{
  "n_layer": 15,
  "vocab_size": 1313,
  "qk_norm": false,
  "attn_scale": 0.125,
  "init_std_o": 0.00445,
  "optimizer": "muon_variant",
  "lr_mult_up": 0.77,
  "beta1": 0.9,
  "decay_fraction": 0.94
}
MLP neurons of a small language model. Each row is named by its layer, matrix (down: output weights) and neuron, and shows model dimensions 0-223. Each number is 500 + 25 x the weight over its row's rms, rounded and kept within 0 to 999. Numbers have three digits each. A neuron's up and down rows have the sign that makes its largest values positive.
Before each neuron's rows, "fires before" lists the tokens most often just after its 100 highest values on Wikipedia text that the model never trained on.

fires before: "ed", "es", "s", " not"
L11.down786:503488498507513502527512491502481503529487472511485499533448491503544500541486481466512483481537481505507505445524523495492542544545524502469548537516529526538486552552519507516470467512468486500483479487465471476510496485536525451464507524518478500491468484486518508490491512490459540456468470510525478504515472471500516497455493517497469454473484513512502523464481546518496522519499493552491496503478518482483500531507525528485543552536506479472479529538524529478465536500517481506482461467522488488522484490485478505481481530517509516475507501518563517471510504519543558483488514521558512495453505488490479503538456514536497500487532490510538488519496520487539485532497

fires before: "ing", "ed", "s", " the", " a"
L4.down117:504510527488473526534521532527510459533514468459507515511541509447511508498493496485489529509472500544511508471502492512482517531486498467468549495491555498524478557486510467477501506474488461478486498518525516462550524491530519468476527492501510494468515495513546507483489482489466524543503512527503513522501462487506486481483463497448455529506516510505547506484518538501505497468468475496489502471527507518520489515522494502510525498516503543453482503492501506487514479501557544512510509550450487437504494481519464504502496469502499495463485470543559522473493531491472505490532500543512499546519514488482495544573497504521469508507497489515489404487501507497494488511493

fires before: " of", "icip", "n", "ic", "ies"
L2.down375:503478488497526519497523503549508524488499504509457497483522523513526518504532483491540492509524526500544509466482525506508512544529502504521491501459491497496521495503518485534464473470513489506488470544512461485520521537512503486503507485466522541543494546465480512512474537546525483438491516454510448536521498507504514472479474495499446516474481500481512525520497481517416441538493501531551538503485504482496491455501503531487492531521508554507500510550512504469532456521515468494501508494458485563492515522466530486525472468505543503504494523467508450458529543493474500526503482488459494505498526510518479476518480518521473504502503500536500550525488519482497512513496

fires before: "-", "\n", "="
L3.down474:521483495527496507544501530499503501512472521476478505443523497515494494513434539502528501544503523514541471519486538524484551513476501490552499489494501463499529455482507474483547519493482544499506486474480458525477467544522493507516499519486482488524507462512500529494522492498488476505516509508523493491497515476529474467481482552486505494486511535509537526557523464476529477558498523495492522467479513474480481510459520472521485505460546489536475486498516513427488462469469515502544473513482489505507502515524487480495513507513482480511470445497416529496512448526522504493471537468506497475480482450504526476529515516508493482514471495498513525459489540516475500500493

fires before: " of", "icip", "s", "n", "ies", "ic"
L2.down350:526502533544439528521489470551513505525461509532439466515520541534515508478507486478494519490481518463490504492521503511526493572502491492490502515494506506444516477523495513500442530498482485531491489509528520469462507521538492503473548501508520477485481518491484496481520525529525492493507547513517498550525478511524469468497481477485506520489505489449485519478478507518518453483539486490493539490462534488512507504520552462503530549495480502494564493526544505460478511485501503496484473488460509498501503478503486485499546472502504511503481548498510538486469514487513490500496531531534568496512493514453514495436489472511552547470489503519495506519519517478517511499468

fires before: "|", "-", "\n", " -", "  "
L4.down83:484484510472517540466509512516502486523518481507469500486534494488509492488510483563484495501480509449475495530477439523526495523510498551521506502534481528454501478489516485499454580542550511502507512512506446493516484511486484488504539522483455495472496489511481495523516499487533490485496480544493513476454513490517476498557497510482542542506521502496492463489485459539483479481511543478486500460507525491475478482522526492484465511519474465463491509513454491498487499422514501491496490501480566574520520475530473521507506509544522475469521484507478526487511483537493500458484507510533470485479530491507460492519491491466497478497527484520544480498523515488502465466482

fires before: "ed", " to", " in", "ing", " as", "s"
L11.down221:446484483479521527520543548490494492479468496495508514530490482476479506491483508493507518473495495518506453491477543455485470478498517507525515531496471499475530544499477486494491508499515449446492477533500482498468521475511509508500510527436509495480499517530503486471523507507512484510533532499502498504531474524508509478529475468498481506505486490542506503482564501547500501477498491494533458506489493507514522529545501450507505467557516498442493488536513503520510514456520503501500513512477516479497491534502457506519511461493511490537490479513559493479536511498498482497454506497504522458565464473506556561490529477532498468537533535468510469541494491559548480474503

fires before: "ment", "g", "as", "ed", "pt", "ing"
L6.down44:518536487454491530503539508487506480529483474468505513513455505472491487463537456471504523500539489520535516526450542509481516530521577490503498471484505464530494535460511484481498469475489490523513507514512494485505463521487491483490518510484485529477516493465551481505470518521539527502509474484510514491529464492525471464491505512498453493462545499542476487493473526529556471507469492508510535497489451490543496487545511491516487481531497500513461534507506503479468477417531505508502542516519501527541497500452492474522489510485513534498497500537519513468493507517517507523531494527549439537471542465504531480521461510505475504522511492500493500476486497493487488481455

fires before: "-", "|", "\n"
L5.down394:488455481532511490491610493499535497482523521523485539495488487479486459517486477508518502523487515486489511523528494537486468511485525479487587509511498519506512496493468497496484540511502496555500496461509474521537513525515481497486529443466513533485507507472508532506534481497540480484512525504502510457481512467500467524486518498469516517494546532506462486519472473513472475490517526464487494517503477493493468521464503510468488489490510490489515496473456493503468480466478469465501490500477533549499508517524518485480508489515558507461513517494495518557481497481493570501492543514526442526509513514507497441468500504492530457480509503530493468503451498484500463498531

fires before: "\n"
L11.down417:533501512516512515518505485521462512549491493518500558492516485484519497493495525485539490492479492481519444541488477467542504472498504488473466514526461497472533489513528501472490476530513498490556491461440463500503513505563492492450478505472524535476493452514498496496520475486483495534505496468518493505518466514511530548476510495484531525465450490526504561507472520518517511493477474546487491469507536504460485503547475493494429520495518483519454536466509494494502519481498508487506473541506480532521525516456475495484525515508533486512481500495511523521470469467529504482487520471491490478523492467559537495531546501464511501544518517542512536496464517480504518503511

fires before: "\n", "C", "P", "\"", "R"
L3.down241:501488490531515518529482520519518532492532487460538501481498487505509488491485507491523457516473484515541503503476457531517497522494464508528540509486488448486492568485518483522496547482507541482468490511494460530450499537503540488524485469444547496486522498488462502500517517511456460459501545474503556476478477522553521444523483531464489464472525513509488467485468501464543489517531504536502514538530505515487524439512495501518510481466536519538475493516479556490491494489480470482507478511510458467499527502527497516491488485516469509500497508500446480509477494498491513482515486508524461509427518469481495522496495485508488508485490478522494466478499523507512503530553